{
  "num_hidden_layers": 9,
  "hidden_size": 768,
  "num_attention_heads": 12,
  "num_key_value_heads": 12,
  "head_dim": 64,
  "intermediate_size": 3072,
  "vocab_size": 9898,
  "hidden_act": "gelu",
  "norm": "layernorm",
  "norm_place": "pre",
  "norm_eps": 1e-06,
  "positions": "rope",
  "rope_theta": 1000000.0,
  "rope_fraction": 0.25,
  "qk_norm": false,
  "attn_scale": 0.125,
  "bias": "qkv",
  "tie_word_embeddings": false,
  "parallel_block": true,
  "init": "uniform",
  "init_std_qkv": 0.0149,
  "init_std_o": 0.00352,
  "init_std_up": 0.0149,
  "init_std_down": 0.00176,
  "optimizer": "muon",
  "learning_rate": 0.000914,
  "beta1": 0.93,
  "weight_decay": 0.24,
  "lr_head": 0.00432,
  "max_grad_norm": 2.0,
  "warmup_steps": 200,
  "schedule": "wsd",
  "decay_fraction": 0.72,
  "decay_shape": "linear",
  "final_lr_fraction": 0.1,
  "batch_tokens": 131072,
  "max_seq_len": 1024,
  "doc_mask": true,
  "z_loss": 1e-05,
  "train_tokens": 704800000,
  "max_steps": 5378,
  "dataset": "wikipedia_en"
}
MLP neurons of a small language model. Each row is named by its layer, matrix (up: input weights; down: output weights) and neuron, and shows model dimensions 320-415. Each number is 128 + 32 x the weight over its row's rms, rounded and kept within 0 to 255. Numbers have three digits each.
After each neuron's rows, "fires before" lists the tokens most often just after its 100 highest values on Wikipedia text that the model never trained on; "fires on" lists the tokens most often at its 100 highest values on Wikipedia text that the model never trained on.

L5.up2139:178200134165116146135140088089158092105069114143188119124214126072092138133067090133182135098121154078168137057204135141076135178117143053145116130057139140147146126094116114113173150114097170075124120141141163185153081141121157129119100152123076193155146132148152206119112182152161143155
L5.down2139:217115119075139099141085170143136139133092105132145177085174102064163143112078130142084154145135143134147121168164199087134102114200147118121121122096065028143159108099136083123146093102107127097123107133169125123182147168150161156113114173159137127092100120138113120177130122164115164167
fires before: "\n", " the"
fires on: " ==", " of"

L5.up781:166078099079104162101166117137125122145142108119152151165072112172162118165118101152133097129179082096105130139111123121163093092152150115111130185167127067135136128092163077140185133176097180166120164133105166182078135090115100089101132153114138119125134147175126166166137089106105134122
L5.down781:120149113085141106122088108125097128164165137155171119159172169084109069134096110130041100159070111136108080146106064127124103141105173177095137173146080167089099140171159110096119088114132096158088129177091104099108078121098085182113116196142126178111165123138121168115125098178147138118
fires before: "2", "1", "0", "8", "7"
fires on: " ", "0", "9", "1", "2", " sh"

L5.up1567:136101114111136101106151129106124152185126118166134205163148159141147143148136165196129130095097155112160157129134063118127153131092131151114138150132131091181095157153103119178136134142121100119146150108116136120118095140128060135165191143116129149125121165099140116124153055093138157141
L5.down1567:157151167177152169106161147121136099157083134121174162133142089062116152076094108107114114140052087170150104110128125120142094080143140102058122145151148166106143069086130118068090060088164142113137112124134163101116128124139196188106096148111153107150230141155101144165147101159123097130
fires before: "\n", "on"
fires on: "==", " ==", " L", "===", " ==="

L5.up880:136115086142101171139088186132174156076096172168182116122102140123131190215091062149146157041141079135120135094125114194111129175106140118138139093117132128155123106103128160141139126148180075139148119134081126127125103157143128127078122127122120105118102063195104115105060120141082125152
L5.down880:094141171097120137129202100108078114152171168086150114062125132125123106137080088116088152150097114120124123137111104156119173087132113151115072185101159123148167152160084159106156170177119164150135128139159131162122116115129122097141100180038154120148101136137131051123124117133077144108
fires before: "\n"
fires on: "==", "==="

L5.up266:150138126138083135116201153107184125127116125194122117095094161118155065097101174137135119100122131131130132123126115173167079139149107137132111136124112110162141125141123075164106104150135115144054090170093134100124181098130125114126188085088131151182034112154120135159062127120115160189
L5.down266:142133127118125082151155035212089140112087079137088157157161163062100131142142103180141133178130094124098085140072107131117192111102148098050094099151108166131153142130140130095105140160141096100102103119188110131155113107134116095121158104125150124139134180176148133160161100181146128107
fires before: " |", "4", " "
fires on: " in", "3", "6", "5", "7"

L5.up2065:122121135065102098092095155156113153142137124103120162153129117050153203077156170106103102123137169149068103116133168128083159184084103117110166155112110109138183094114089146171166115173136212133199182133083141104119140111138137114088087178123172161163126155165104150123115156149121093141
L5.down2065:190155163087118124134160145106067061144171116166161105163129135082222107143135150107145191094089152178097095134153129151105130139147103110099114114155120130076109152091143156167153106129185213082193134128049107156153176127154168139117153166066188155129108156179160150117120131123155102101
fires before: "0", "9", "2", "1"
fires on: " ", "1", "2"

L5.up2319:167103143199180111112095122121125110138165109080056142132124143103096078141184135047167083142100086121169143144157125044169148125095087158132109106169151091170123127108058068056146097090098095111097136109149170114132140101129106105121122156172140139126138157127176141123168157145127149073
L5.down2319:097082124097103141097124136111098130137151152118090153123104101122112138087113135165101107131130107133086126182109113106116153160106132110161156148156069091120188178116142128160132115154175168101136095099099097139132121096131130133121104117129102135175153156107089115141098108149127130056
fires before: " ", "\n", ":", "3", "4", " |"
fires on: " |", ":", "4", "3", "0", " "

L5.up1067:153145058162230169163126098145142105105168103129134107137174153112107167081058148074096153104084075133140154126045110111081122164139123153138141073121095162145181151117104101162123110149090103105120163152080140126153114084137174105136105143167113174115178115105173205089156150071127133176
L5.down1067:148138113146149131089151155111096099134124143115161138149120121167106134174071147132119166112160152129122119099172141101094062123153125056104122129168134101076132147095183109162109156124141094139090185114131160093140200094113101118092124165140111150117151133119142072173164135093115181138
fires before: "\n"
fires on: " ===", "===", " ==", "==", "\n"

L5.up2695:147102114114146133152099146183169122151082128132192139104139142070102177112072119133094137103142146123170111139094154069102146105118093151107135097112181116114114133167114137187142133109143116113083090152125121155123124065178159165088116116154072108151098126100100158101118129120122109167
L5.down2695:107143092138066126157148105123152115177091117135136107091167134144065160089093112113114150165156152096081124131139069152109171120111080125147073205101251135112182246128137148167129070073145188113079113156061076087225106081188109065100068088075095153095096202101160114132153131109116110104
fires before: " ", " the"
fires on: " to", " and", " over", " around", " about", " between"

L5.up419:171109147208088118087118127049151136167085125155049207134104125108122075153147100114160156190089118144072130089179123115197150119146147124154135158074140089120106138129056161128056082105138054132174159141082152143146123098154128149131113090071164146172146108177063055144122108151115131126
L5.down419:121124117145182141150110138135105113139116119109075176078134057067150127127135174168168116137125101122115151104115100147138156129154133112106142142099131125163156154132080128114171128145113135168176133138147179142119119074161139095092087103161154105175109124165127112134157066091170120091
fires before: " ", " the"
fires on: " in", ",", " on", " as"

L5.up1323:054097119146165172166117161140127167087113076120154146116077146124149144150102136085077161116181132151174125174102114098107056125199151188123093138158155153187139168125085118169131108125132126129156108115149098122159107111116165154146158126164130129078090131074078135031125105128091216122
L5.down1323:110108096139105160099129235124177112167108109088124129062128127121086210160067132180157120129144146070152108107162062212089127130162102169146084075113128075116152153178170100150130104065109093124132133157120078099148138154162093108100094100143128123119150145142122152098061116121153122114
fires before: "s"
fires on: "'", "’"

L5.up1450:110152120144169143176155169157086135127081129123106128199082110078162095114125130118106071149151119163111190176172134187139125170147140143118137123134044144103103124193121087151105127143146098143107139127177103096131106143086143169156179102180136151133073119150127122094128164140103141143
L5.down1450:149119116195112171152079120079145090130058153137159105130167098107084147068109112130150113147116101133130148114155131107140070128142118123105085099090087107086143156136118067139161133105138138144142091128103112115073118081111067089170121126113133097117098143130173121103127145148120120158
fires before: "0", "6", "5", "7", "4"
fires on: "0", "1", "3", "2", "ot"

L5.up2363:138132148103183155175148094110141127113094109059172102130127066100168147110115107129139068087152142086155200131132128123115132097153164140134163065131077138124111143148121121091134174082059109144113105130127142149125116098152140137165112203137137119159149106106160135111149113180133106100
L5.down2363:115148114127091150145075069112169118105129130164160114123146150125080111109175187174104132200079106131138126111162097089154112153130072100103096146084128116113146123081143130127156139125151135205180152106099159145092188065193131142111092150139136130070144201126139121062130180112113149067
fires before: " ", "2"
fires on: " to", " and", ",", " &", "(", " or"

L5.up2306:132112177071141068094110106133147102108195124157135099141141129151162153125053121077133157122136169165115072133078120104138169136137142080113146164142172149153122140112143170148117111187132149036103136134116185176107124124111146140112155090147151133127175063123142155126105128084187128100
L5.down2306:102105140131118115133108127125123107120149087123177120152155104154108146183132098165142140178123140117135156086055159131190060098115112127079142097060127156099089142188088062139128177178104140140079124160135117179065142023085148143056106130152129169101085141103149081109133134115099138151
fires before: "\n"
fires on: "==", "===", " ===", " =="

L5.up1693:194180132111151104173052193112028100104096096169198079112111152073138218125113171116105087110122148177138083100141161153057103166076094163151131211183163149207142117164117125163158139106139148138144133114079224153105148085141171181103131169104136141099101145146144172140184092144162102193
L5.down1693:084186127073134167165126171133058086112166125131127181103092125121171215138069091084138035132142138156125082155107143098125141112109123197180105144087145149158164169094115114113086090129148202150187141136109157101132167140193124176130103146137092108103133154183119164151104073095090139151
fires before: "1", " ", "9", "8", "2"
fires on: "1", " to", "–", "-", " "

L5.up2986:140131114157133141144217181100130121159139118163132117086142107104117092120130043089118116144155119110186119117135125144100107076168072118104127115097136117082168090190145104116099119113113116189149218122111167134159116181062127123158146079132121135112154068171180137100132117124106133133
L5.down2986:143100151158156125154078117129081128154146161093137087122153113142112079142140130114164187120115103155174167136149208115114168129112170116109156163124156101149182190118089123166123157111193140111163149100131163138128073046168132117119107148179137146144092122141110133140146181088111132123
fires before: "1", "2", "3", "4", "6", " |"
fires on: " ", "4", "8", "3", "^{"

L5.up1394:107084140124135112161140153152177117137106167141109098071111153126113147145112146120126133125153115149120114067156134086061140156129122109124176111086155136023154215178113099145109161092158125112177134148169123115151100182172062164164167163101124104127130136088089075117156186110143153151
L5.down1394:118133094169190116098179163091066189167104111064102146087117129163139130241122073108151107141103135165167120103147099160118101132093161104124147160149131089115023079093108134212153090115105098085134145120134153239120140069098104141150151122122126084124149081112125091113092136070147103092
fires before: "\n", "-", " in"
fires on: "==", "\n", "===", " ===", " ="

L5.up149:233098147184129087108111132085139139115150183131075111107129130174079168140094118162123108154176116151157158152119144161127120139184145148160075137064083198116132144136058105183191101114134143132097130054136154110102096077141115140133085098133139131160124179115109149135116147158029146134
L5.down149:096149119136144150122147163099132109154061135130059137150119074126103088105165150159162122154153102065129107131163158160148130133113137141177097169147140106101106097213105161183142138061121106113174178123142088097141069048167147094070162229043112120131167103139064156174159098117114101116
fires before: "1", "2", "6", "{", "4", "3"
fires on: " ", "0", " K"

L5.up2010:101131088116167151130178109053113171158218127144136093136208140127159125142134137107170236133134143145141155123187119115155112186166144146133135080155111097071077138069075191109130099150059092129098174124133149160122125077132140151134154136165125176149144149066103109157153131086120151137
L5.down2010:120152105104127138087173113092116067068163123166151150159103112092167132175109110164099205196146123165202145136085065114073170128129084127098111119075094165136104082160125129088136102092097145132124179152177107148110093116129143149125189063159145150170182138076161127150160134082164136187
fires before: "0", "1", "2", " |", "i", ","
fires on: "0", "1", "rob", "2"

L5.up774:136142115068114088102134116146090122132148114114071170143129180137142108185114125154131095130136220140144123108138166073142039142137121154082169109168147178161161120128057095182070100148126156115091059190087092152103094174158155135130162147093138121180085129124152140159121079070146171099
L5.down774:128112122122183111090165097139134119080193093110080169117110135136178123150110116141190145081114156128081128119174145140126077152125111206065147131141120071109156130167107104198119121166090165091148148187125111169147165157108112137130158127036034158127092157110132091162110098151161092129
fires before: " ", " the"
fires on: ",", " January", " for", " June", " of"

L5.up1546:074154104143161137098138127073156152056141188095144135141105106093063084123116114109103141134091106121105203168084125164112126145142119139155044097080119157124191120163136111140116123072114150155140109137090122133176158116125114124169122111127096102137115129181113183133129135087100093134
L5.down1546:186061134129153143139112136107112097118112135111147143134148137111138164134142144127103136151137094118170107106115101106120180124125108170101127184167108119121127112167180104130057140132144168153127134126146077115150136114112148118165100088146212071095104202150099130111150134109098135153
fires before: "1", "2", "3", "d", "5", "4"
fires on: " ", "az", "st", " ("

L5.up2218:084098102135118105163120157125148182147126170141123092165100120161138092149080141140130058161169167132142122071141085071116125113175133089166091148104102101119194124147110146145076165120113072184088166148090149118119135100186107160084117156157114130129111099074092120128153041123144141164
L5.down2218:131135135149161173161142112157104096131119158072124152128098135137182167097109129111083135074103106150141092095162149170144067168101117143104091150147091133150161150101162150081139141107162146158078087149155100056120142166082141120101126153109082141128077156120128143057163129118056099107
fires before: "s", " School", " |"
fires on: "'", " High", " College"

L5.up2709:125105107100150102139132119117129109110167161141112101052061093102136136117087124101116135131143151121119131049173064127122201090130098106155146125146106079110183098111105143095123159044100092101123161177145150168159161174184116116086153149101158163129131171129118111092214107067160142146
L5.down2709:156114130125148143136118149091110101122118151085161085139151186084052204137125171121113136119161081066086112169192168167100132042130079148097166083148143081111122084146134159158103145168117107143073143171125131126171105122145133121156132141100144122126109136133149069100155130097147136135
fires before: "1", "2", "9", "8", "5", " "
fires on: " |", " ", "2", "1", "9"

L5.up597:100095097092163166108087159142095166157173159106100133128096117120104134131108123106128074150128160158155128092106142093142122137087131167184149125063173118099124105134162111173114145091157124060093140109157125109136077149116089064155149130186163081071125195143141150162111061179119031127
L5.down597:121092162132149099069135128204146125139147110122205134139140135124144125094110140187139125139129174113125136131118106195111100110108123082122081105051118118138102077067144116150078049149100133082190060107167072124108171143110161105120119094176124143157099171064187174106145147142139089189
fires before: "0", "-", " "
fires on: "2", " are", "w"

L5.up1847:209167104102168199107112154131172146138159154097113068077114128112136192078114121168152127076141184063093039143127112151158102126129096084191123115115133111177126134114116162148090135088071102107085100137127120093117123099117147152189111203146136110135131117177128155093049113132106194139
L5.down1847:130141108110106158101128094133173128157105109127115157114069169191118156088090154140178157124140182101098098136170133098168136073125079116092109159128133116140121128108154111101111103156123169165097144160190125133117092060119085129135152135083167155110110158153112141160153104115085134122
fires before: " |", ":", "9", "8", "7"
fires on: "7", "6", " v"

L5.up1320:096136091115153135136099113179172135111131145141136140094103139149142053177075146090168134128178128148071172102082118106124168131130133070090149066114170197128113115080126086093144077111061099140068173150116136078123112110164117098139110095140148144163147115115101181089171130133136071078
L5.down1320:142112118098073131132126159034142094140124084121084109134125182116169148163127192148128112092155142110180101131147134134163206132102101201135146089145160128160105093099078148115150143126130131180159216068095133204161146148157116148100139050082174133081148155090105125168128114114122116125
fires before: "1", "2", "4", " |"
fires on: " ", " inher"

L5.up2679:194139079102087146168157195103099101146154123098157125172135095186110144146161106159104140146128130163132142136115062103127130142175120106130178065107105176154140066189076107152111124156187122165165123163119110155098117095085112178148177131161122095061156114103120162118122084173122084128
L5.down2679:095110131086136111091170118144122119180114091093145160177129099141149184117102098066210144122136097076125081135121067112132150087154114106219089140087142132165181137047128077152183091133145153115121077127070178145135104146127093151106200107159217113123072134060116139152153120115100165153
fires before: "\n"
fires on: "==", " ===", "==="

L5.up987:124118100110144095139129088164118164126136150038053110166147078106123125168209141112104157124181097125097171083108124097160144138136150133140077103158139111082164084106125146157104119124135123147102115098137156130128121130138171106084128129116208100088184147110130164124175088118180153174
L5.down987:145160157084124183129140088079145170153087056078156079080124067086136126098157117128113107106156139094110146116135175085124145151082114127130131117113142136134106202166134090143079102124146155145153156095094150114147103135132150113147143151135145102117129121185077145144135138099176151127
fires before: "–", "0", "5", "1", ":", "."
fires on: "2", "3", "4", "8"

L5.up1162:148105125120133192126152041111114128155127135101069108165127104162044128100142211174113055108090147164126121133103148074138137088139106140119154127091161084191085141122131145137115180107102131058137115135137096155126136164075135150151134168165128138131108212133117097106198085136093126174
L5.down1162:078057124080138122090148097143126174113103167132127125181163108081126121105163087119095075078127167135134116093129190159178152063139112143163147122111092092134112135165151100105138103144172189131092101114116071158163166138147092120100115146160128120083191070174117090115146146105091068110
fires before: "\n", "|", "ard", " —", " "
fires on: " |", "\n", "a"

L5.up1144:165058121143192065128065136126105172141185148187094131126148143185108123114079064110091118121068093120099134126099187101115207175129133136149081118124134091162151161081115172143135066117182127095175160096148120125069075150146058171104120100177092153137135131153127131124113114160128185122
L5.down1144:130120182120141175121096193133128111171119115113133071098090084144140118141188156142079161142152160096147097145153166110123123132172133077110180119162134125115096129110154176081166119104072145139133179084123145120107100090133132107170125133125058094162105121098113094145069124089133132088
fires before: " a", "\n", " born", " the"
fires on: " as", " =", " was", " is"

L5.up724:087114097049139163102113098142114167123133128175139125167128110090142165194127122142131072112169058169163062137205150168129142154118092134168132170095138161075145081099071063103116134102101105089107149147102136100137155135106173152154082099114088095114094108135130085079175114118127169160
L5.down724:125123177143111127146123114140090124070089098133139121124114152098113115037070074147161158142121105126090131146114166164127097116103117108124150091139096186115182167153182079070101149126145145132133121117108111095142170140093184123148083128170136123162125131124127138116107089145131107132
fires before: "\n", " as", "it"
fires on: "==", " such", "iv", "av", ","

L5.up1006:137092061148136097205076096108102128103124127119051138112100183142139136134119121094123124144123128130135180151153120138127140118124077135132132089120148134088142153100088127102059109120173086128120117106155137135104116092169173138108174083152151141140166157104118121098150199189158174183
L5.down1006:129111131097141107109144129138156116122168114129113059112135157086122180169126131085122112161123149097078109119104077095144139081133164153097182102016145191103101121067192161196132143147116163083062137139109075113102097060107153142143090162151094149074076113151145052162126123085083043154
fires before: "-", "|", "\n", "|---|---|---|", "x"
fires on: "\n", "min"

L5.up2969:161054083143133144082135179107112163108151131118164075086095098124131147140152170165172135133165125117137127124115150114085108188089125141109148138198113131140112139187084144117154104187105109157096124058166168169132153119134160166127152143109159116175178117184143153138089111090172123141
L5.down2969:195065059075123137127072147195176143073156024156127142112113188145176118136144117150056129124115134158155145144115149065118135131110137136095145129121147126093104095093157089116103148102099032104164139091129151126109148113034115142117109144124123122129070164167100121096163100125140106157
fires before: " ", " the"
fires on: ",", " on", "3"

L5.up1770:135026134139155098121156128143144119213186138140163127164055113155189098182166150103098076126187132126110111126094122144105119142120120087122119125131187088087129200106092110159201086097134152166141110144138086106079097150189100128110160117085115133106139122142128190104182059155112125170
L5.down1770:096201137030095113110121142077187097130183164147168109144073068165085090146123121171079162095109126086078116082131171133138144128132149087140151120108165150152099111102119147115140073151113102137139138124075122132129160089149121103080189125133143109137197113146105099104144106178101182075
fires before: "1", "2", "3"
fires on: " ", " (", "ing"

L5.up457:097109141096146074154111065168131106073085100139101183140209058137122155106158158076114191187122090138136175149072122079151161144060149148148100173140166086146108092129119122127125125125148123128091105125098180166165154133116089101115155161220158171169129097089108122087144078130140148147
L5.down457:096146129163142113146139166112144120108124136199138114104122138207116127140124117106127099139133130101139109151075113071128197142123089116135132058124124151090109088141109115118114134089134112137133118108118109162183110125118113115164218141184107117196158093131195147128116125138118084087
fires before: " ", "9", "8", "1", "2"
fires on: "1", " ", "2", " May", " August", " July"

L5.up2728:143091145063106119101118133150124132190108125146160125163161094169156128123119168185125100168109137095105048086104134107108149121144142142102088185200152146145202149143148096165104169158174106119163140146115161137105136149126189166161147114168125124063180194091076126148093109112148119077
L5.down2728:136071146221080119100039176164158110206071159146133086097105078112118210097123065150101101128219158113124146183100144103123139174033128130160088108119135116105107078211077136161151121088132161060101128103111120083113110149145138141155147164152159168158061160102122182095113131132163170128
fires before: "2", "1", " ", ","
fires on: " ", "0", " around", "2"

L5.up1252:126115207097134169114160130160110105084165151129124127154092146095169108155086095107169162122129145060178101104065121154121143113187104106156121081107150180130108185133162080076137153214108118095107146174141083142121089083093128136063113151145160116101123152083114160065132113106152180117
L5.down1252:117116120148103077063083127090127131125116107121062124161094086084155131205145089092110115108118150131145197088120102166120157101137128195196087128123119103116090083118141070119092153150121132122063117135122172193151135196134071105086093164134141151143141084126133151138104157112142109075
fires before: "\n", "-"
fires on: "==", "===", " =", "\n", " =="

L5.up543:125145152156116094145103169158190125156146177103099127093120088114129162173146139154134172167116090142111163133159188127132109098144092094079135104190154083118146069143107102165036095098106130145161072182031119166137066104181117118114135127081161107150153100170143130113133146142113182139
L5.down543:112188108118154093146146139120092088149065149155158124157212131098139125152185105122145159090096178124070033159120115143072117139112135137162094153117165129152121104074172120137012140189097157164111111143085129158129084096176102169133109118083107144090172148105144132079089100078166120133
fires before: "1", "9", "8", "2"
fires on: " ", "1", " and", " or", " –"

L5.up1100:128127161168098106140104120195071141157124109121152080169146121141082142141124117170132121131127171071099131171185168083130141184163110132119182098198097180164133156117123163186133176202109064043064124102141103123091133097111108099166100123136141148147119090129076148137148132146110090117
L5.down1100:137094130204066178178126081139144128145123092149179141142099048075161203107159124098177082130108147125150129130163135088120141126171134186115146131164122148151141098126129120101068163191135108172138133158150141103161168088153179161171164146155148116145112128144117080158128137145092101157
fires before: "\n", "|"
fires on: "==", "\n", " ==", "==="

L5.up2036:117112148110135166137157075150177102164160096104117154128114142160123098166090148147154137142114100110082112053169119136166136046147166110101124131189106118123104091125129050091157158146090130111101143073180134121119158100105142164154053121070084158127151133096121139154153115122089120148
L5.down2036:126060125152215088144120164157092143125086169179078157129144143130114113082127148104144130106154137194140115113113108145112116087138080184200101097156127131076100141139167136114119072191094149133102188096137189103125111129138152121136123166125094071086115119135084085113109141114163156116
fires before: "7", "9", "8", "6", "5", "',"
fires on: "9", "8", " said"

L5.up2171:161145171143119114076101123124151157115114105114097147153100099158079131145110160156125128132106153109107109130089141086136137174144197189167113062194120170181122091140171093135153159164089130107152155073112142169124127134108131105084147130133132147164158152132156123112079150150156094111
L5.down2171:060152116116103103150172158129135089107141140044107081100122136104123144156118100096110180112150138168148090087051081139154043157107123113111102179046093172117121119152141149129158124129135121095089105057146116071171128092167144133124148219106167187168100130101126095108139173068093177115
fires before: "0", "9", "-", " Dec", " G"
fires on: "2", "1", " |", " vs", " co", " de"